From a checkpoint of a small transformer trained on Wikipedia: rotary positions.
MLP neurons of a small language model. Each row is named by its layer, matrix (down: output weights) and neuron, and shows model dimensions 176-271. Each number is 500 + 25 x the weight over its row's rms, rounded and kept within 0 to 999. Numbers have three digits each. A neuron's up and down rows have the sign that makes its largest values positive.
A block is one neuron, or neurons of one layer that tend to fire together. After each block is what it responds to, as a language model described it from the Wikipedia text at the highest values.

L7.down112:486488491469504462495508467523485471498509520483499461518526490483451528469515508478506496543501521523519541528503438480514529464476509502455469511477520503519512511481491500478519500484491487460481487471475508521523505495500518515511510469511499527523483483495505532480516479482473630523
L7.down188:499500513543489458494507492520503522507526493499504514498496518522499517479495517491517491493473508498504498498499477480497504489503488506504484500524488510497505478505502489481522505521490457506477493499513522492500504479497506492488513479510500513477517506492516500500529504481470765477
L7.down222:481471484515522516436493500500553507469544527499461523530501478476491506502498514530456482525527495502450520528478492486502488502523494515539472500482506461479491505492505571498512482495531499492496500496459543494513493522481471538473549516513489485495487485488524530474549475525498550519
L7.down663:466519489503517497505544494469483500524483515493522511515468538531479557512503475504482502527450547516521507520479484494477500506490562473470594495431534491556501496484523509492475499499492497488463496538487483486521474529456493511516482508482477508497513530499518497498484494517530624514
Sentence and paragraph ends

L7.down255:481558471462500497517497475456521488507540508543520484480506515496486501499439497497460500544469507494530523490515482486516506510485521531468453476512507527507464513546498511498482496504493485514477502480487510472519514518502501468490518436507478571487579442527542452457538528513504537541
L7.down454:459529478479515480482524501512527502531476513466504519528494542492510458546477495496519484540518513500535515523483505491516497514548486504495478487475481517519469477491492480485495517516470517514532492497482473498551474531485506487508532518529507491501534487512478499506477473534497571466
L7.down692:492493500515495511486495505506483486484482523510474447458527466482505471476468488521533485473524465509460497506501541506512529481504473492497479567535509520484486460512511535503444513485526475550482496513506496489538513522519501494514537458469500486507472541541493466525521531510495484519
L7.down762:475497519473516497492492520486515489489528560502556571476472440510448525538525487553545516531515517479476496478497502485497487458513465485529524501499496479501484502505497503507508525525514512533474488495502513528560448481505494439536514477466528513545511484453504509526522480559470513504
Mid-word fragments after s

L4.down239:507493510479492498458503455463509492503477538525490490517536552486491447457535522497484490524476518548489504491472516486495542465524474500486463467470530478521486462442496533455543487518512486509481487484531503546531455484478498511518492538487530545504480495521517482521512493486535541523
Occupation noun suffixes

L4.down98:586487479512515476515545479514469500508502513457527507517542537465465476520497533518526532470486519493468534490498526456479482473494504518468463483498464518501509535516525511503472471509479462490507440506489477496531521517497537496535486540534448515524478518465522480520492485492488569502
Mid-word completion fragments

L4.down667:482483459472498512497504510488526488475514500492493519504485537528484512501513508529530520486477515513515476487506512553506499454472497510471504496489492498458444485498517471481500476471511462494475516488495498533446479459486492520538517482520500504519484480550536485510521496482471413499
Boundaries and mid-word pieces

L2.down17:552509486498481541464514467547466510514500472492498478549518500483475485465536581492467489484502498538500503483535521457509458503487490513503507504560471520486496508508501523530518503504493504472508502500468506427476492499531523475545512546434515494476509497484525505508486504492489514506
L2.down31:457506494470496457507460461456498489461511538484519545467517539481503474514494496524484503491511501508516510518490457508490543510503505523511461532540508524493471504473483514497511515473519521537492536510537488471530494517447496493472528492493512532490541486502484492462452520498531483484
L2.down52:517499485462530487508482540524488461473490485466528511518525497524539525493491500483523517495525480492487503492538485456509497464472478514529490469526553496463496486463506500466528539494474491510539523471495503538527453503509510503510497521498495492507471519543494520511508474548475549522
L2.down59:503487492472518520502513506479487503480512482502495490514537540530452495483467545450513534498507441513482439494489520506514503481477514500499522510494490474516469462540527498477443545469492481507499536508498486519484490480488506481456574463527509429513486495521471464464529500490519535460
L2.down137:535522499450553527515488543535529486537491516502490491451514537504475491483476541507520495483491466494493521477495462491522512445464498497496526458520549500459519499517537470513472488522516527505495481519499535490483481527502469512540511506533501511502497495495457489553522499499550499483
L2.down174:476495535417549496484509484467474465493492524457508519504530527492505535476487505502490504494484505505544525497504503481579499514487488477537501486532558505510522531515497501496504483452516545514495471461529544476501494539496481474526517515493516539498539535528478460515519543474459550465
L2.down321:555495481469491543506503501482494480488466518466477541465527483482503529520490527528472478503489492565509530469519513518558466528485516501546460510480519471519451470525491515526481497502492476481484517483516493518472509478514486499532532509510524472507492493544503472506530503490524520488
L2.down395:532486487501498494492444506512548503532465470493530538500554499504458470480496543503486475500488487487494537470469460525485536545498509507474507467506521549499508454524507508539532514437545516519487520531506496519474509489482487495517516495526504532481492482522481492518520536489499504519
L2.down456:463493511480506509472509495467456548521504512520532513520478467507500539507523438494490520503518517494492523523471450483517539529509523438487489509488499518550470516498514518520514493547488520549450481478508484513512516571456506486517491496476478542507499529491493493534447495490488486498
L2.down548:508503488514534511487460505518517507499504492524492483491510517502474483518492523463515491455480505515472493467472491523467482540478499480530506521539478539464503476548459506488503474507506566506450527485516548529500494516458519470566508506510527479490482491502509497510485508457531507484
L2.down721:501492510488470506473529497445496513493475476493546502510523550490492498466488498478531492491528509552497512533490501478496536517488472490499541534504475476539528515558455499506504518496533517517498478535491443504479522536479487499481473522495491495495487531470475462528517487499511535461
L2.down730:494509498445495518480491509518538512526524489553508495515516511498507489494498490525478555553507483547482539455502474479537505501481485480493479454485496466538501501524548493505481478472465530491532516539436508469470444483562509503489526478463491514515590536513496518477517541505505493468
L2.down743:519554520497497527497552513518525472533510450515510505508518505512474491536482555481530511519532472516468506475522477520484486514495447485510540505482486502532455461526530476527516514495499504493488483563454518520516489563494495500530460525474477494505502533508508514526521521490489486540
L2.down770:469502553521489510529480519550462519503520499496471476495519494519506469457493510504525527531467481512549512444529446528474536517545537530515492501567493517495478482462527520515502494530472521504506570496501520491482512481498478503484534430526520511472490516528529503467506502444539501506
L2.down821:453519480506486512454480490515513507492480456493524531484492522507463517538490518510504502509536465465495500474542483491455525522507491499479508524499534457466524506493450520548487501544471515523501502457491553530507484554539523476466501507472474453532471480488494505526535488553482502503
L2.down826:487466505484498535522504463514522509535538505446445508462546509500480476508471514471514521500475449504520520465494492506527490543483518468518493433474551520504474496526485460504520507467517504525477505517507522508442513481547521476529519500519524492507561484525496503532459500495489510508
Word-completing subword pieces

L2.down26:529484520510477497508540511481510442481476497546471492504523526494461498542465526469505468496472537517433483473471490500507566494487512488478519519482516494511514550530484490530506531465524517503493562525500544498502521488486541509500490517518455508506493469515472506500493486536471514500
L2.down54:506501485509521529527502526467492521510488500520519468480498493517500549477495532513496507465528489478506486471485519528477453500484484498532469560516483509501515539502522552489480431541507506484552526526486494523509498473528473509517529476456519479502500543467503498500516501438519466511
L2.down55:504481519466491481489503509465499508525464511531466478520533483448447475527468486494489533475501502482478475452494545527491520546507541447537477488462512552479532482549507538469485518519503462500516496532492500513465494513453502493513481479484496492505441525525522483542450478444460512532
L2.down70:482516511453517524525559477513549506525510527483481528453512487527500499467478494497516429483497480488508487469491485492518501536516529489502567441496491521527467503531562470500505513474500516512543508511521516514458549536507497460498516500485476475489495516535504480498492499473491535506
L2.down325:534484500495507481518499477468544475476430493518520507501499465495484493467487476493513498541474556529515493505484516532522534499473489512460523476483548535491507450490514474516508516489580481521498479448476509493478535467509460491476496461512534534492544491492512502499489497492489518530
L2.down369:494507503508499491502505514480553525539515505532465499478514471506517558500496509521462523471518495520502533506476470514472531464481500479492527479496550510519552468474471529474481453474502536517507492538452482504462511455475435491517504502489470499541484525527457481442508498503465485480
L2.down396:464454531529520488436541511494510513509488497499501488492535489493536485500517543541510491470507473485496460466486528510543468496532500482474526509545449508539466480520490491489467499494497477487465500497522494504464516509477502487500494549503498514522462511472503514488518519484463494470
L2.down419:492509496480520459469518499515524453435508488504501508494533530497492471539528471522512486496487535502508540535480486517485499450473514526506504493501537521525480491475530550509505458516484514531499509497549522503556479524471459522463474513465516518477511465506523512488549464515498539506
L2.down422:485494489504485557458517538498522506515500493487482523493498506519524494491513453471532520476506506550500511517536491482530473471529520489505495502443491466505516493497513509520541536540520486449464494538471492515473470476463485513512488524529554497507506487502471510509522502429455496507
L2.down425:509499481496473555485495507499504515536536517474449517475518503510494507492478523501495527473485480508517493480497484512518497547477494471533435511496473557511459490478485487477519437516496485513445485506475464511490535470484505471491524504538519467507544493501499505529491503444479487507
L2.down528:535513504465495472502450505531504484536503522525475526477541490536485487493520484493494473459492505481489491508472494495524486514478476512503491527489552521476519515500495500491525475521518525504476535526500483510521490476526515525524541492484479525501491491514474495491444461515477490474
L2.down611:471474516486503537512474496529499482518507528472459546486513491444479482501499481475501487489480484482488513471472495479465490545478454455516458450477521531523500478551516471512449506457516520489493499499513540527491500499516505499557546489491475468519486537522477467537488521494500489533
L2.down628:470511469525499524516481546513540526506531527468506514511477486506483520494434468490480540519514506507479508525518522521487481504467462495498482510466496519490475498525500498486528544465491466516491551504490494511460468508495494463514522477485477511500519500499480522512452470472533501515
L2.down673:512487541513506521550508491529499498530528487490469459510518497487503480457500522480514504502510470500515518457505508513501506510476486491521520479493558537457488500494512473540496527543512513490477495473495526534507538458509499517537507547515498474490519530473516472525480525477510513481
L2.down707:496516456461534536547527439541528506484478464487448479462500540512507511456489484471516496474499505522529495496486518474540518557491516502554474493446524488517496491482486467465517498521477490472495503519489481491518481506482483515511575495490512507463464511503484461512517524524461492502
L2.down814:523505475526511476481505441490501491500493490526516491461475442536489495517460502471507495502509489522511493480456495492458508496496483482486486454514498511462488523496552516499516514504503504486554528545464509538499521493504516516511513464492530529454538479514511546481502490502510492509
Table cells and word endings

L4.down262:486491472469521534535494515514486524534443460473494510518478475516489482543555490479463478502517540516472518507511525496513533483460499501513537502534502511484516505543497494511498546462506476478488525529466519505492516510523515476494531498499515492519507471538509493533513492513508545499
Dates: month and comma

L7.down232:493515534452553503536484480529500513503477504507492489483508502492499476496496513515458507468480535440496474484534518511490462496503467537584479532488494490490519498490531524481509501476522520521511496524539483463414499454490502537503541481473533550519501458466498506471497475516493518513
L7.down616:464521538504469488479495471542519504477518452493490473507484493455447513520522500496465518474506460516517463484572536523494469489493491522559426499427490501494500525542535542551516500456498499528526520489513509488507534479503469505491519498491526506498479499502514503491473495539513527497
L7.down633:498511489494538472522483506518499514488525516558498542497463492474518497503479496489511500536507478525527497472509509508515499503522507539484520482561467487523498501512497504493544564468507538496526453529466486502568512479493476502490550538477517489498507527538520492503497473483522577459
L7.down765:505477501538493471484558483492481493486495502505493446529511511503460460450506482500493486512528499486500562491504482515569519442523440549528473538516520510498477483494480536485531527530502472489505464478490490501502509528488519496501535447537522524520491529504486516520466526425507469498
Wikitable cell boundaries

L7.down300:476492501541432541510500510504513467498490504482501464519501509509487473527502533511475460490526495513463500504557508496531516526542462540512477473496559541519479520542514472522519471496522527538479517539480506509488479493503491512512477480529503537504494484490491488473519481561505521480
L7.down361:483475457494509518477476487494464505499451527513496501457522495489442497462508529476493497484483468513460525485505504506495500492498503504491542495513502436479496487470526465492536483514544497471521486473475512470486542475568484524532499497488501503508530514480502493555472518481517488494
L7.down658:483515536488498463480517480533493499500515527461500530489447481475482495505485469498423483462494527497500552517492505487518496515464492539503502519499547531537475531495514509542498459518466509479534492524508486456542451515475518496507481510477550510491500496508485493505522490539503426534
L7.down679:504518499500531529473494494480475466483479524500476548466509488443481458501479512492533490497518553508503523512476488483522494511499514471580467494507439498497516479505483478476492485463527527512491492511489485528517513510494552501513493509497495501496492495508465507473529478450556588508
Place-name word completions

L2.down46:524526501520519494465463511516488505522515502506508528489508482498474508543510514488547478453501498464498519474492505498575519487541486469504492487489500460534521499502475547514511499512492493504495492471533532497508462485511513484529519508525554509490461508510456510548528519515532505494
L2.down85:474528529490519501522527478500520493539493480504502531486482532509495473497499459543502510508494484544525524497500507524498567480519512514517531530516516544487467501529514497507526497449476468478547499513542491505527510528564466503485489456532512526474507477530492487513526517524538550530
L2.down124:538492494458510480480509517488476499483503499511510446469522483469482479510494517471498495481495510503498481466479521498503512471489529504492489486520471442505501493524561495480465522518500542464488450492466511515507493470540522465447519504500507459494482510507527503495491495521497504496
L2.down158:468475499547508504542472469523515446486507474477521508502468485509532518520492503498487496511473510459510473480501497452492474491482450468516488500515503456492498519449488480463522460497484479461511502507531471526490497493428484531493523507494498494471476490520514482473527558502510499481
L2.down203:444523500509466476490498504523481508502561475473499514506509514509459499518460486510482469491497536491486491481473471498525522471546515453479502437483480510520526503453520512488513493425519442502494467511518564495480522505491475503525493530491492494514568496454489459506506493491507476473
L2.down214:519472519504526509510508499506489497495524536496513487504476505486517484498505508499534479490518518514480542497483457541493527492533491509515448482480515499527461490502472510490537552502467468473480479516475498488482493506516522500466536497474496483512489488509524509467498502507474491486
L2.down256:517496502497498500468515579549458486489463498510521524546459517518499508485518493493535498451556480558525516481502475522527488495488484474522451533496511467508459537478498555516499475529499485465520507513504480508462464465549485491504484480484491483520491535493512522490475496534490520468
L2.down268:502483494469488513499469529534530540467479521537507525487494491536501525492532477490483481509472479514499461510508504471492507483519496515468456512531533493468512518517476525484489509473516496476499465542484486437512481527516500519481508472516524522515458513493495476459489468510520453461
L2.down344:524491520528501512482464533517483525509451486466485520531443514515531499478499475476528498503504534513498500508505539503561553488524514533493479501502502453500513514507493518470487487491485477515501461535505502503524520524502471484501503523552509511517462504489520532504486535524495501500
L2.down469:489517527535503534520469500536530499492481484508493511466500547509521478503560524501538513483528535528513516488530506493518537498521498508497565511498465474478475535531508490506491472458499479501514470484522490501503512510530469516471475519505505543478514489503469535518530545495512524489
L2.down480:509522473512482491514513478504426514491536485534500538524517511522468548523488523493543547459518521497475509504480478472451493471475487498514471503482475463512531502529513471469494524502535538457534493513486494498452538456496502471488473538458479525498466501507536475513478484463493507533
L2.down487:501467531531525494518513504480449517490505461487501496511516509477489487499533490478475539519474494518480517499519486464473498476514529510446496502489532482535482473496547524507510526499485488508523473457482474520524533507538537508485498498518474444503470499488523504503494492529531551513
L2.down549:526511488506570528498491494496480532502522484486478493492516531535491546505511516481500489481509512480548476505497522506479504533499501490559470543548454482541477482503488532516502504473516491498488452466505505465501504483476520501453542512471479462482518482514496518502492494511511515533
L2.down577:526511512467495510523466570544523486477496487481494522491504500491503475540532527455497457492486472503508465472476474499501536523507468506524535509509502484486484524529471509534432537480517512506498451532527520505468515517541497501519531498483506509488547462505511517485473498492495507493
L2.down708:514444459497473514520506497493464470511503475454522508480537543484499492508492458534491498512483494481496453536496489457525523500527481505527466523508440518499508524484519518521494462494518502540478505515509510507564468475507526486478503503557495509483469504496480514458518496522518513503
L2.down798:523488550536482526532480520507533457444483493529482527525486510501484503480502513501511489559465511533523476479525537553535539572496455495497498455520516472522495535476490492465489496525549512519484480489499538540502517529499487497506517509495459480483490479506517526516508500506473509493
Mid-word split fragments

L7.down507:513495475553504527460512502508475507516473481486509499462499483462496494535504483556497504529511542447483540460502515511488474492506489529456490505556491441454534508486485469520452504495485527504476487538509501520497521516481520482549531484515453522498483451508538523520502463519500466498
L7.down601:494511481512487488526527500484480496523512489488480452481543453474523484514495505485509488480484523492461510578508517468508475529502515507491488475458515528499525498515576538465481474532461528488464510487470515499495429482480498512522515522485525507495498506514492500515486522474486525494
L7.down719:521519512510467467539491497548467480465475531508479530478461512478471534496511501540485459455485488483534516502537493523482542450500536495475481508474524538451487520530501521490502543466516522506517479479497525504507477461506463478501473488501488434524439487469509542526512491465497581498
L7.down720:482532473504479489518516451507539488492497456517507474500495534524525502529507488500505503491485488529480525487500501486498492490495533517484538532506513485506489482521524478505497509465471527457509475474498514471494469508492463489523476492530518502484523478510538514490484465516527525507
Year century prefixes